config.toml
head_dim = 128
init_std_qkv = 0.0274
beta1 = 0.9
decay_shape = "linear"
doc_mask = false
MLP neurons of a small language model. Each row is named by its layer, matrix (down: output weights) and neuron, and shows model dimensions 0-127. Each number is 500 + 50 x the weight over its row's rms, rounded and kept within 0 to 999. Numbers have three digits each.
A block is one neuron, or neurons of one layer that tend to fire together. After each block is what it responds to, as a language model described it from the Wikipedia text at the highest values.

L9.down9:537476561449410505462582493522521433526479419457505415481537544455432525517457569505481513517493513507572495472579516433562501579511500545492530484463581524475451536571581431450466473545498596447467475462525574444493420471541463557585506441478451538431429486407475468538498464535553466517460612536594515535560441450466504454489512432557503384475464464446442425532526483546479496548454
L9.down74:359534527448587506530498455446588487401502564468600495558477469491422486519521461486557407544447553539439558502558494565368480464428472425473442554465457436523507569509478466522500573515400556600524543526502413446433484584488532491406631457551476468458407448483483594564448609515530486607501496486518513441530430437558564500521534543512456496433526511510559540478566490547469534560522
L9.down189:526562529429575445499499455361603472495403591628531484512507477476531480461530620569526487541474516555523612545530517529542466558464546492487525487513418521459396497478495570529487470461424507517632597498435464447501499534423555502514503496494559610449572540472508512524492484474559449575546527507485521452510521533456566445483473560435410544550493524460569437504435411470490550417578
L9.down283:427489544528450448505473457471529470528468532559502440590583483579452607424464605495568418548466438534486504536469493463598428459587510603490420525422427440511472578534496463518526480566553523569606445502493464431532493459574490459534581508429379513543456466550485410536573506548414449532533511551477506525546525597523592478486542535498542539465431465460470510508449476535433546526436
L9.down302:580445521437496436416553462576443458445479534528485503444519455558553495604553540542542589482513439505495544491576444430478451582520499519500424544509593430526452509518541426522466434505467495485538605484479542453437575531489554544460523541518479537487450546492468512494573576463474435560506473456621522480511559376507371538519484580469533488457541516520541421461473446460470575458499
L9.down673:504468510555452534422562412443455515525501474492499503485494515458491512464545524478594522509490526495557459560418471481497493453473485571517480414487542357457557478518498581464443568552509537485471553436604461465562432527496393472461504435483474591477380561554494492551465469503555460489452471522464458519517518510531488460539576431440504514513466497393567561587474413351479525473471
L9.down739:605466490519468532535540517490540481398483420467498501447444496511578472549517524510586428492493440510518486447499551448474491441515503596402414488474504490481548518468488495433485566511540511498500553545515543535457533648495474593544468504520521538585410524515515439524456562535497420503415450472486481533499491534544554518422540393477471574510569521513476504468467461541487482586496
L9.down750:493408551557497573519524501541524449539442548484497497499463552493493556482574489542446513440570489558473421412495505496481498537453524419507513474495431426513558491436529534514464460523389514511571526463531492404505478585543430500609530482522447575439526492535518506449498545495556446527496396439468608469508489419577560582522568425491548527440398468544508512430456470432497569567552
Responds to: Word pieces inside country, region and nationality names or their adjectives, such as Tur-k-ish, Southeast As-ia, Russ-ian, France, Canada.

L2.down37:531472465494483378457340558325536526520521436486407527466502464500491518455534447534448451530534492533604444425433402477397460402441564530523484490560474530557562470523518514485573524530449484524437459449502470554552493500435461470501464539523563501515489497586539545551518536533601517524570649503474410449515566568456520534541541505499506435586474510499541588448532515505501618421466
L2.down57:590413571497479478495516457505488488444426479481528447480513581603505503463519454421469580545584497460576556517415594559527462486484507563486552460477583557444448523492501499460492451458472467548480497513442470373453510525459556542487465432567497559447536506463486435433522502495460523451456482453559494565519445504514657517542559526567426421478514524611492483528474432549508451514407
L2.down505:527556526472546405460507492373519523517463514481492541447504504447536483467437390497551563427424440459495424483478508539501446444517502486595503456559588499640513496512499452439438477661508440490485584474457522561572461490510437458506471491552571477434510485436493538539629474445497446454540453538569454518554536644538531542512536456543449536548485498451471559518483587503510578462523
L2.down616:506433484535508423570558548486476495463414470554558418513486457491434453455452523521457449494509398496492346534459515550384524525434532409492487600555508564478487494500612488468450455469379473506474570487517552438535482498401482440484534581548588527442575554513555479507594526497530526458582500457501529542544550451454516516471478534375443497477429487535475552489470416491479590498495
L2.down691:455396485527560497488412442470529582485489561450375461492515410546461413488500428521581580476545390571553426509479546517440496488482433446529452500491445487465471426538539454396500445513557477563433472516491533441493465515537441461546464546424481482469558534482606535550500486510454525426496519543484604494542501514553485477531421509455495429509499476537539613566444469475523543537456
L2.down709:478478397502458467482427520452487607541492492484566478516555437517471506486543566574464507453517557554513474497537481481464523467513389386554506448527465536439548448528522542517577543567526599463507433500466451417446505580491371421537431497592431526492513554486487499515543496467469553478502413544539422533528468518473511531530484519409480474521419488541490589546538504418492485477530
L2.down779:506404425528582449439517510543470457408485530520400483517428563502534477526412500509420497469454453566409424515523525499532417437603470420418514497577481555527482472476462472493518472525509453549521466537537533487484501517461482487457476465501539544506547555476557545562468478491523526495508509553551456509482597510617505514609556479503431489531501491600448552477474379515552622513485
L2.down957:494492483420474441589565517292526566474434469487553526444514514582545523558522521481560517417487597555417421505483478560561515425393476447493566478550460557509491462502429466443565516437414417434447577466508469555440533444475468478539502528503481529506470529459579492604532621445540499499448500510507572483539551473537592501453527457552465552454504473454508525437568448541524498428552
Responds to: The article a (sometimes A, this, each, one) starting a noun phrase mid-sentence in varied prose and tables, e.g. in a 2–0 win, set a record.

L2.down31:494530587493467489457545509566441481439553529478592552487558525502444580435514568498504515493599385363449557450560534459462392548541502456413487388564498484506489579494491507472489507607515546515495558500499516468489489524515449505491547484538580613466437476510468481465455512578451458551501433481434552498371523431506438501467524635538481528514505470506520418522462459518469535458495
L2.down165:467470498513453525473540559572455496436508548457567532438563501495428533474466535497436523441526555355423506476593500509409490543533524520446495474506486460490548596506422517479533544528450531500556506529481402484482427506501411450490526501427575582484474549522418403444452587534494473504507533431483468513476526408470475522483501707534444469499463458412453369558514497503502647567501
L2.down346:496473550464489525420562523514455498462517563469538504484509530510393552467433548525497530442550546372459528602504432444499571527467618472530560414511450542497540472451420504487493479596465473504510539474545439495447517549529494449611586539489432530459516581602454465582489457474479584445526464449505512569469608391529551519494475560477559396522491463421407460603541503508528572635465
L2.down376:507542522457531478396510529382368497478517544524499580577470511456456520452533518477503537452508551508505458589537480495493374515527531502510549415483549518510486517406492436417433509546497499592456449516522511598504469325517493553552573615467513529596462419545540495503528521507557509499443392457459532471444564381505585506556536562543477463521486561486499447452490515475419502466565
L2.down377:422449425470489594471562501503538431545466455476508548474550434582496481386443443573478537457517551500465499605566467418501513438508572511496487568472573519539500444477449479454441545497437483579318525456486434486464503463424505527470473454496448580497535494541493445575554504483486517457387460600527584551435480539489505569531529410550471427467514505540614585539468471566428487578465
L2.down462:449511526464523580506464557445539485607475548574555556532436416553534542475546555604530518606532570422484527414443487553480397530499486405444454439477524397527573575425456567489541493523509533515502501503592447435416548556543458570577493491450509465524453497534484448515456442517508439484403480509526518450492551434542529456476452474519491508430434492456527543590518530516486453530508
L2.down515:579449484436572578482450538544374526477549578390500527523491501474467584560575529550548539458517512436563483480459565452495479495488485494532485464443447452559571502505454513500543391578543481492603523507424505488470540563493474437523543561526539629494443472497484479515497511470591466471448479404556530506448416441472481479444459534431576491446467429505481399514471541432431593512436
L2.down599:467591437457526480472475507490472434542490479527466421480454454424533545517501529490558603385482458457491481502490450441423579529483521484527464516515503486536516463467463475547526474498537570487505566508516483490475451480650454533411620492505561402595513476606627605551555468469405468477512481482447465506539560438543469487564468505578505537443473563526491432485428613472480451544496
Responds to: First or early word-pieces of capitalized proper names, mostly after commas, pipes or colons in tables and lists, such as Can(adiens), Mc(Neil), Col(ts), Penns-yl-vania.

L9.down42:453612633574419464444559439577546402509546468416571496538402513488500518487442516517482516587507414548536489465480443640476503455495521514507481564573464584495441441413419405482611441514484425501516442485483529468467580537443497535435529431483452546495466498521454517557399449542499537470527443443513557547610452555550435555469509448431554474526536503391445441534514516493495440445571
L9.down294:429572487639518548532491394483554522414566532560644509460511450533512599402474561495474542457486420499503460569466534549502436411495468536518542434528488501446499483511465568492536539429557505338522482488489447536488477537522523514517497512429448636454473545515402426517526484586537548468449480505511442465568444534544560471526479474580505388564469559501391557522436484489520489466488
L9.down339:383580544542560561549513402426557433591510497366431466542586571468430521448462541428482482564480543538516477516475522554524553513542454568501545597504490455575529507553550452434500516513494434496500487504480485552494487505566434484516471563438481558510501537472553535490482511499554487495593448546484457518381418505472430492517476498485556500466474500418571370492506470486446455550548
L9.down415:531516466567481592410526450503541424507559564423476550451481534466459426399556456406453541546596519536494419546399440417526440490514534502521477469585556439553600454443569521480504518513531501502493487529517564494559424561604570474455604551524430490472505650544483502521428480471483552587439621542404456551497526506474525512453505478492591538593571487492465413473537421513568478538542
L9.down475:516631395575493515457527545501536564461527613531398480464530490435510452525484512405515566491511473480447497521542476483547576428486524392495551363457556418513526502510495568545481546582440543496531517462430468454494474387462477549452470498477525460500547499469432526551469474533493520453422472555514494456571547582528534542537526442517440451463462544487473404366443516590527549528528
L9.down499:484503466549520489585570508485556556390470501516462551493405469405450520551460433565403557504430458523539548420608439536490475497445487464555515428470558544474473504529451467450495511531614524587515501540392405492500514550501578573569512507447525576528403499412562498465495461543460425455565549529571529539484560474567475618529400507572479524518476508458454482571504517537482528471491
L9.down593:463531491544506543538536493376412356434509549537523542374527495472494474380503493522485490526500465534525483458459490520572445513462512546520608517494550474494500490438604500457435583473531508492555443391493594482608511491515468406580483521563461488521458496463535486466476498525462496499434535551466505549445465403493492508473477561477499624502436588451521517511536495446488460486527
L9.down893:422541552460550476521555425431525496471523556488497533472401513416549486498386518441451570536523408552496501527522569512574492540510509412453514469534500509556421562511446506495470461424515488427468503473440456516564516565561521507540536456466456548495489482504488447543446370488527471438561496426499458477362516458485506440468490507475462397544556576572526600556456580499474535488539
Responds to: Unit or suffix tokens that complete a number in infoboxes and tables, such as the % in 87.79%, the m in (1.68 m) or km² densities, and cm, billion, nd/th ordinals, years, votes.

L8.down1005:593501497509547604501474572527509516485557515484471470484511530526508477570520461510543472494422411480519592509470585459465543614469489505503560428501450506463497529605460627372455527543507446551410587504519555469445469632590566454572521434485466541476511517483512552495429465471499552496495553527501460457375582543518517586456466521494529486522488528437454497568518459557484517517425
Responds to: First token of a new sentence or table cell after a period or pipe, such as The, It, He, or the last header cell and newline in markdown tables.

L8.down117:415503518482459546548534476517587506518403528467470515551644452547594446446523515556469566504520485466413489542492512500470418436344494474497488540532422499480543404511485381464494487538503459531492545480548456400567530495482501497523487406543525549544512563448449396537365490498577505488641528474497505555516462475503518576556464487542512533521527479508563518450499491477458424539530
Responds to: Word pieces or periods right after a word-initial single letter or short fragment, often in names and initials: Z-u, X-u Xiaoming, U-.S., V-ul-can, I-S-BN.

L2.down112:545509540568534491452407462437571588537555479437507541568495464499600469524487532553501480445420468500586505483522477409553525497426490523484499465424494492534493519487529417471499515535520542533427404528554557469457539487583578452457415412540556544426606541491457507535571560526503520529538545480440488532362493527446454474489559540466501486513513541436439478579507571466562489501542
L2.down210:466657510521504575509513551603449461491604527549390515536438402516567481600402441519553480482514444562516477523460514494501520466509524517491476523488497446556479466534458383457582483465540540485466361477529522468431527490515530496474487515585556502426530512533522515583418448500520577435545399553506509512490465552502493557502520531431472431500518540480497580592442510475445475554527
L2.down276:523618478490508574496486450568551428537576566529434494478397537507528451438516564522473473517524440506560456484488496448449491487522521515536511545485441543534454390452530426507582555551439502439514434483496433538529580398455461456487445536577548527454495594516583579512501419592418551444581446484524443543434381600483506426488544438417528446514404456559447534569494549526514476532459
L2.down537:522658461492454537599507468617487399458529506510431429485487549530505476500493444515482436453543453522544558477510484498458552468533508539468500536445478534514472482475539426519502552523580499476512395497577449521512614493523474518505465449518580498453496521552501450508429446548537502447570425537497384489433500559521397542565559538396467477562529541553536526564500485491503386533426
L2.down673:558458549521461483563484563557494480548467470473507517393433490456546408497486503432426537558537491569457583573431472476505558529467521519427453528542504405476380482604473429555498543423441459478445490513547533456462583535539543427504490510511470492461486464486537550512478482614509525562502377559557458493497425493536465487492611609488585494472549508499569521564545450404493430529561
L2.down799:476531474490533480512507580633479529520512529435441558390539560489540493552548469351530468609485595477464421472519456606473422435476553445524502484479520600410533510557510455472459546471574423530545471490581474410484478523480516512398490509610458471501514554518469559577516479583478394455414576444533515582521473492443422481467600480426512575587414490478620552466518494499536457575479
L2.down895:513568503567611498478537407545405479505532514489458481508411552513513525502471433511515515428498483533525368478501452427519512516513432603442495481547465534517481484507499466579539431511559506471552424499491489525580489468538435448399445493545488453411457498544414625497460410536566574505594428491585481478498494568552442625509512468428470513508529519539523528535481410431577475514469
L2.down956:562407476423502566568462466458485568428503449554520491382544433508533486448452528482483477449506474468539503519500627562465546390523474551528503477475440545444450445540481499412511494485449563534471474526534581447434560410443501507414527478569574478488570518508529577539527582490500529457500444494415548549572518507500465526495539485533550498519436481467526555571475396555539464473416
Responds to: The first word piece, often a lone capital letter, of a capitalized name mid-sentence after a preposition or article, such as V(ictorian), S(medarevo), A(jay).

L8.down748:422510540453502532480465486516553569516535482561485487415564574528495434413479489537414498436524470476542452465478483484467431517472491444552524459504544550536487454465479527510495426539437507522533481578569477451539466508589411507573465460531566572484490488528442417458424427498485505434508424460462510553431453502430541452531451574557585462567446464539416500538488483512535503517464
Responds to: First word piece of a surname right after a first name or initial, in cast lists, tables and bios, e.g. Mc in McClure, Bl in Blades, Qu in Quinnett.

L9.down28:506534531504440492540492528438435502499444516542527546514543481449423523437600548434538485488496566547543564490512529510471461494488472554480554443515555500457500563538564488411485492477460482623583431552483509502475531407530425468521426599479482443577560498431457512436529566497585511561447524503501462495452467413506460446500542517455552442492497474462532567468526493530552481505479
L9.down402:466564491568496434488538549478507543468495493425403585480530578464488467443508503499453607456482537488512553494514565519425588445482610485464459446512598353494453505604480474504459515551468457465585540489507491511501552536474581574493523549333474490474459396463518460469531488538480468487464440519546540536488507507433576497430528555492433529543539480608446513438539436493508478544486
L9.down529:509598533474508426584461476524467611526381518475506474505472466488645522522425494541550455517442391541445588428463555539447570476438447582413492475506445521536516460535519476467495574426501492529490494545478483505470471462532433527517494588456504362564455517465540558532445440522435462428525490529577473428574561487514517575490529526532479559505532467542403630482492541488508498589584
L9.down535:570473632541539481453526505383421548548559452598543492539447509542463488549501418509481527484437493538482543558451489590573544387542485512435526500496504508498396401456466509480474448438490427510419521543532573599496582570569495472478467505400501427450393424568440481526470478483439458526519441504574597462466522415514485450500506461526506520544437493581417525532488546464465550490489
L9.down587:473539501561564511509468504532513565549554563484537446505545540488447466474493515503430572494480505482540522470502531571579523551502509451378586435535482561478430525523582443563616574428494536506494467431530501541452548428568554478513423531480413521498587366527596476456415528569569535458484488463509471511483535573469414455466521450432563521464513502454453535428582516438428492488515
L9.down617:462458591512561436491457416549455556637445547540499448515518572458475563516506438530511518452410568504488485522429507508489517483533628452536490486547532418572494482488523393496528498503528512545391559483555561536442517469514521552377496479531402443516458456570568455485440493510485478470457385458573580410426570511442431504521469598482512526506524524469379528355548510536586484545581
L9.down781:580621479504511459593531524564594466506525483448574486553490421545503522531521468542453651499442491521475572520530561461501373447521527479540488461468456384495492435458536538504553432490537494508491526482497562519648496447509647530464550510501475451479404591499563580489554503507498390463515507418472580445554482552578502489509497433577508398529556540557457531546435529452457524503443
L9.down799:475544471520530434501478550677596477561508529423526600554509501563495506610448419584461496566544497393491474544399474561545492503405445470429502508501546513445392512505449475493465479433516475538500447464463427477448496447506603518526542518508487469498478490495418544516523449557488514487559511503467533434500473531437471539595476458504498448484497467585471524479595522586465465451526
Responds to: Periods after abbreviated genus initials in binomial names (E. cinerea, var.), also in titles like Lt. and Revd.; more weakly, mid-word fragments of proper names.

L8.down593:482463445443490498448520535462533472502492435490550530511476544585470496457528533571499519459545474545610478476411485450452568542512474481543492456525454482538427559486541446535475469552586483370513468572607571425570487483504412445447424543473494465488479604444576576501543594480564522465571379424632498528535568434646612472601558478572566461429422551525517437528521514476613507473468
Responds to: A lone vowel letter token, mostly E/e and sometimes A/a, beginning a word split into pieces, such as E|ach, e|pisode, E|gypt, or sentence-initial A.

L2.down105:473493477504448489595469522381575573456513511516514477530609567385453442416450450518514378485494516442462434407426437475505425505426524585454501535483521463510490505508489529576450470447527576582440420521633463543478593470586518464580462429551564495437470599513534473525481423451528531541484532509488457481505457514455496512456515463531490535528513518602520499587433533472570425470578
L2.down158:518450427520457626519562552450505448519584440542567453529471462527527455482454533632546491480597567527430568423505488565549472550454553497504482446515538441519495585540459480509481397571520456566482393470535536522397483451535388433568505503497440537470553557507486534438551524479470495357433446537556502439507494513569498532541467484443499491515468434470479536488435530598502389529600
L2.down194:409509485451527539462501496501561474541536485562529452447536562531445510408538526453463453559480470415591556486541488529569557571466481455458436495439483409456494519519524479580483486480446462474498522467477484495429515523514502477518593460573519459505540466407452505470586514465463424459570464536457563452482485483532574324495491511535374578495429495532566419590510570547424525438467
L2.down358:486451512517552484412552542426538561490501511611565525530474600440555471342525409474570384502507548471567553487528474542519447512487528484493464573453516467530480604442518453513472476392451565468419566444618515592554493593474506433503451384453488512446489536463516447561567493446489503535493494475494464456609534620509437516399442443534480552557436570493472457485513497475511512471585
L2.down713:447485498485531573514506584443560523458549512487442496562496548473523482531492466431519520507420486536453535387515537545544510497402450457632524496471469451570557512489546541531576396441515545559509509433570419561460489503595480492510419410556460444458481558471475428389604472445543482529436601487465487628529495574523462530474451492454424560447482635517446441480386518547508471456461
L2.down755:483588456545553470471426525603464478490570512510516545492546560394508534451497486459406472509530568509468529436434551511537461486459549487504511498426459607553449481538562474582565484500516606472507500555610464452519538531604430468489507461516540437444560522512467465512535458499505521401531563516417413537529538546499484475636495487376514362609496617484575438485506538455499413380459
L2.down764:498561466495509530540462546463517488418488441588481416565446586467518489386496523469541402540418528459497492510458532407500424585407507451383439467493485460571555530552613529536452562428614467503399520519561416485469540529539555523574504536456495476539409432502511408472503555546549494534473538577507524435540484474427385434401454495570508591458515480507492500521438504576545535493531
L2.down1007:521569446503591587535411534672426490467519461511460516551527575454528471552498452600517427497477494552575503520560602492585546572442557513565484489444470495461464492520573484579507407444527451438622518506523465487509446523510492510523556453500602509518563462562461399460544499518439408395562473523462470471524436485503409530455454471408478497504433513477492453466484468554538464501517
Responds to: Words naming a data field just before its value, mostly Wikipedia infobox and list keys such as Coordinates, population, Born, Location, Binomial name, plus born or died in biographies.

L2.down33:541501461553549516523564528430450524563548567433439573457536456522487580483488412577488480488456498493536456435373513509472522487521487466547545507617567462531550470543576375421511498553605519495494483475634532498539521453508630445437495501429608578559492497643579539429516537517477538421548406553475432486396431548486500492486495491423489486532530497417627566471509525465512515452496
L2.down74:456501437549528522587407494483539484447471485614361487562586449527419444525460520522523497464538442522490475432529434490513534462475431486485482488572491489496444496480547461454625518526531561487430523453530554456469547447613481495387503574589511537473565559430511542376536442515473548487460433600514597425528417502540473552497540467537474479481510425522492501506440632516543531466544
L2.down89:582481507531572475471463494373396554506469479472458618501499497505422523560476455560456489505500554568398508514473433493465505504465459523559475439556590552521429474490533525440570604549596440428551464471532561607519440491529510513476501568470547533475533467573573516544489572544484492369518402487532442436529475457459509593483473533566556543438537423528524529479463580576539533569551
L2.down135:445536467542481491497449505492571512476501538397555491493465441573509529463490467490432539536419529426464593536524386612467476502461407512506494457512544403560531522548467596483380599525495539554525415523493436436518483591528538425554518522460569554566427462470538501476540492480571481464453454474472451544482465477436509498426364576552530467457595463428496385572487509512482491494524
L2.down243:631605457518537538494573479469469409570513435507464535460547417475524493519517523561452555510458427497548480459484471547490535471532503485522570491551407502525555435589493452498537525448616486500438504456510368528455453495567614514472392474447519490440567445514444521461476466505478477403552550525524511538505443571439508514627469504488451553531548535478495503430476494559469563381489
L2.down367:578594431518578488461483474503432506484468546478516489503513431486489542563474463403508439469548546460558647479499456548521495467548439532546542482482408486568492320552568500506605612545574558455552482429545480453414542582446516470502537460448534527406520476486451468535479483510456514429577439517504503527460410545377493521474512542479459506487459462597545547541553469497511490550427
L2.down736:525587494553480427493527479383518464489596471406475601562393471538484470588476438572485503501468470501486470528521454522471519462481495440492474470473461431440464532559457470490505470542555455479489576428577480445560477510519371487512422474428427543469460445593603479495558498542520554448517529499457390501446504520574385511552537538510515425484566461543450559406632534517520526525513
L2.down1006:576580472463507493444539437443496531426462499409570562520514541469436524439477476536520448459544513382502496485556510579483499494590514565471413467455465500578554435497493494455447553659514570556539546471475492550498435444461483418565594468453510546486529505541427364473451560584492537522576406456507425529459480540442492440503569565551476514493483508455500464563562466445522579457591
Responds to: Periods after single capital initials in personal names, as in George B. McClellan and J. K. Golovanov, plus abbreviation periods like St., No., B. (genus).

L8.down248:525557422489496496493582393560449491523492531489485536483420447463549530577473501534523461488518496490402447475536575493482493510568490413517519457545538466537583556560576555502422506502570477444439495515430446483517459590460510458478471609432586442511477444506495459559562496451459501491450556499494520493439423524456419628487445613479467522439521537429484510517540567439497532426529
Responds to: Mostly "born" in biographical parentheticals and infobox entries, e.g. American football player (born 1962), plus middle digits of years such as 1'98'3 and codes like GB'R'.

L9.down222:462499466533454436442505493501501487513542585459506508472522526462467520585451552502558603492462431524453474479493640545547515416600411473493482432514472610426546459535544482538559468502530566546508410525494494505414523525483450529444527454520522558486522495511563564499507490465573483549478421499541598548529482513565477483570509519513510495470495587545502445524450424500401578510430
L9.down446:492502564571531501502520550527513433501459511612479471495549483537514477546431554552529453478486519475543523462490536479561397522502485488451453530496531525453559490491442571540491466525323535486463598497509505469563419491483507436496495595465519603480540519533476585549409393496423541486497565466455514411488455484531552558511521490386459461394406497514542382546524499501497490499504
L9.down486:496462556452464480464450403489441478428558494545443472552529504549446443434486535542538472480505534494582494509441410493505488520423518464563456491482561475525443482536434593532530413468501531517402554564487415497625418547448560423491509459429458450506537572590537497458572576407522581350465572423510424508501590579534507418605524517468560430473472470433548542493431524490480527495439
L9.down498:457488570502535418592536531638462405500425406483473510488456457503534444495492561571510450484507562506495476450466543570501455503329553419516518464525417454457482477463477546543463474487575554407498534430579590433529540560482478513422558481436530628533469531429498539580493509504466507467541458487467633475640576506503454496458416499485488491492508546495590537475538432479522507488493
L9.down780:443580521501560431527450468489549536422591598393536450555543459399515417449468491535484450474491544545505475614490555517507595439543570452443552554467530480479510431583429544507490431382540497488556425446507548462561513493539402435443507582528502537519517564501475562536544559425477451543564470510411600457611481467466504526558512518563538516484559486457460461413485510500567487464555
L9.down855:405549582532504512536448484574471546572564522512419514455486493432501517488481530502575462443489431431494557531508484512577497446518580486496340565400454542446457429615476470483436451460439555523558455517541590507517538480465515481381454484482474501541438486522451589532508515516543498505477497495544657552501577474381546538489417543460452497439562431408523459452437428488438513546452
L9.down864:421563555458552544510419410469558506427549437427489422530489497412441515503505561538558548469496474549507560502429442526478520521495505319473546551469462603516504484569473504529455423462463506478536481601533487420536467513531437505488518542544491526498480495452432617442503503429536562519537540380544496543582524469521471525585442602542476577530603447515569587461478422464443493445495
L9.down988:399518599433469451568517445450419528447578481499627527498533516474476378503506443471536426463514520520552472411457539546491559400489504510581544516574515501578543506528479508426498521516440553526631449476493493488565437470503479491535379571508511503496502532494509474540587469478518520481501471483508518471525538425526471566481542522445553469486576477405582554592513545533492583576495
Responds to: Word-initial "a"/"A" tokens, both the article "a" and capital A starting names, acronyms and words, e.g. W. A., Aleppo, ASCAP, AB.